{
  "norm_place": "pre",
  "parallel_block": false,
  "init_out_by_depth": true,
  "beta1": 0.95,
  "decay_shape": "linear",
  "max_seq_len": 512,
  "dataset": "wikipedia_en"
}
MLP neurons of a small language model. Each row is named by its layer, matrix (up: input weights; down: output weights) and neuron, and shows model dimensions 496-591. Each number is 500 + 25 x the weight over its row's rms, rounded and kept within 0 to 999. Numbers have three digits each.
After each neuron's rows, "raises" lists the tokens whose logits its output raises most directly, leaving later layers aside; "fires after" lists the tokens most often just before its 100 highest values on Wikipedia text that the model never trained on.

L5.up2153:524546486514507510426508492514488442503486509490498494521472511508487479519462501497506537483538481532516491508553461543480485523533477509521504491507533523526461519521498496503472504496521553498528516499490502510517515534490547487529503487539465474514477467472500496488495511523471490484
L5.down2153:507522513527511494527507531542500498496525513512504512524512513479528537471535495485490491469541494475521558479532517509479491536533521511478438476478492497524547478488494488502428555480472527486560514472487445458507498498499476528458528506490513516485519482459467537497491514520544480525
raises: " level", " levels", " scene", "aug", "gh"
fires after: " the", " a", " and", " (", " at"

L5.up377:493483532462544547525529516438475537498540517515495482502506500458509517506527511502527508511499523530488481464519535506486509531509484455478534476549526503525479512474500516520501520516509469502493493568490562482501454467514487488530492467458485487481516537470494457454492514517470530501
L5.down377:452517523475537523490512474503512508523484525520474492452564500437529525490542499506489514511515514463483486538494533523465532508526548472501466521531491487536470475455509511493527508496522498489457440531509498524538477493514461459553497503481514475512516515467495491520484566536511508517
raises: " which", " whom", "which", " whose", " where"
fires after: ",", "),"

L5.up128:489523530509479492526528505479477559485543455480507491543474519473499520461478500512527449482471489529569500505490488478490518528522441527502540512549517473499487502436492505522473513529494534495523525528504495505499506468534453511516518541462517477480486552496458447494515475519498539548
L5.down128:498499493462501489488529525507501516507530518508530470485525499564510478537471462524504485453496505525519518483497559492492493471470476518501497508537491489464493455495472511527444489516561532519501500524529520469494480442513468495484527538504450519496504508502495481476461544564497543528
raises: " ", " Majority", " Turnout", " Total", " Swing"
fires after: " |\n", " Men", " at", "7", " the"

L5.up952:520545487487532501495515512530472536465494503529512506518507478532447466536473547478476514499520490489534505469460496522477460530531498511488509511456435489472459512494511503546479505563491527488504479500535512508514472494481508540489465489485492510516544506495515450486529542503496463519
L5.down952:535517499513465530437504514509508533476491518488526453474548539494492456470529516494502492521506476480491498526505522505517499495513482554512482535504514503505472494486525516528535474495502493529478490502492492484497513497483462505491506521523488515489507476486499518495499565524484526482
raises: ":", " Binomial", "ality", ".:", " :"
fires after: " ", "-", " •", "1"

L5.up201:491509501485506505502473470508523441461471496515539450543471484532499533465511552518487534502492473561515525439483533505530467445535559490521507516494511448515512514528498506488501495473507482510509467504475514546528510471490452503440484501546521505478521518478489500476528508512481516466
L5.down201:522539486518513498493498465436509509477497473509542505523520468562531517498466475514508529511466521473508515499525531494468467499470489562436469479496493512500510514528498435454494437526512483476544494513473515486520472510460573511488510484483505499493523480463508489508559517499532472469
raises: ".\n\n", ".", ".\n", " was", " ceremony"
fires after: " the", " The"

L5.up2000:496463547472507490457479502458516518506477524470516457481480499516479479481479455503540473446498501508503531452535465483475474527521465485486512454485495505429460479500530505484454541477474516500489475476517516522547527528517474490495500497507513485458524492523494492499491449529507462540
L5.down2000:513470484521458517507477461510514567500515457535504511526520516528491498504511545472508490462514484473489514509463538457474487474540522500526509520475501462508478518486551495472469489498526517510484505510538496487507471493525474517457473526434484479469531485487541456499500470561538517513
raises: " Total", " Career", " ", " Return", " Majority"
fires after: " |\n", ".\n\n", ".", ".\"\n\n", " In"

L5.up1528:459489527489528521475520502467538506492477449474476502502530509512457491502529530522480522522495478513496497494527553466497491556507519474510581556507506493506515513501498520548513513495536475478528497544501498481477470472522531512509477434481507492475526467481483528520482514460490505477
L5.down1528:461548494485486504476518472474487532510498481475484507513504476486504519520515494518513530519485509497446495541521491531493505443522472540513535516506509533542535528481512520537445454501494470507470481529527544488506495462499508472483457474452493495537511491478509535505533510522511498491
raises: ",", " example", " he", " where", "."
fires after: ".", " In", ",", ";", " For"

L5.up1914:533486504442523511500496504507535506511486464499489488504505538488448475482479503464528508517520523473498525451496478488512470471485473483416522495450490493464517557498490485490437489533481481534556504474491515505512507529475474438469476514525512514472488462477488540533529517477470505507
L5.down1914:477513476479500509516501462474498471493513516448484469505522509485537504526518525530526469502485464517532455463487505491512521505538452462503507490497540501502479508487502462492529484536455487479474488502534541511471527532476472512505513538534507482518530494452458522481506503476476480447
raises: " List", " See", " Location", " Death", " Awards"
fires after: ".\n\n", "\n\n", ".\"\n\n"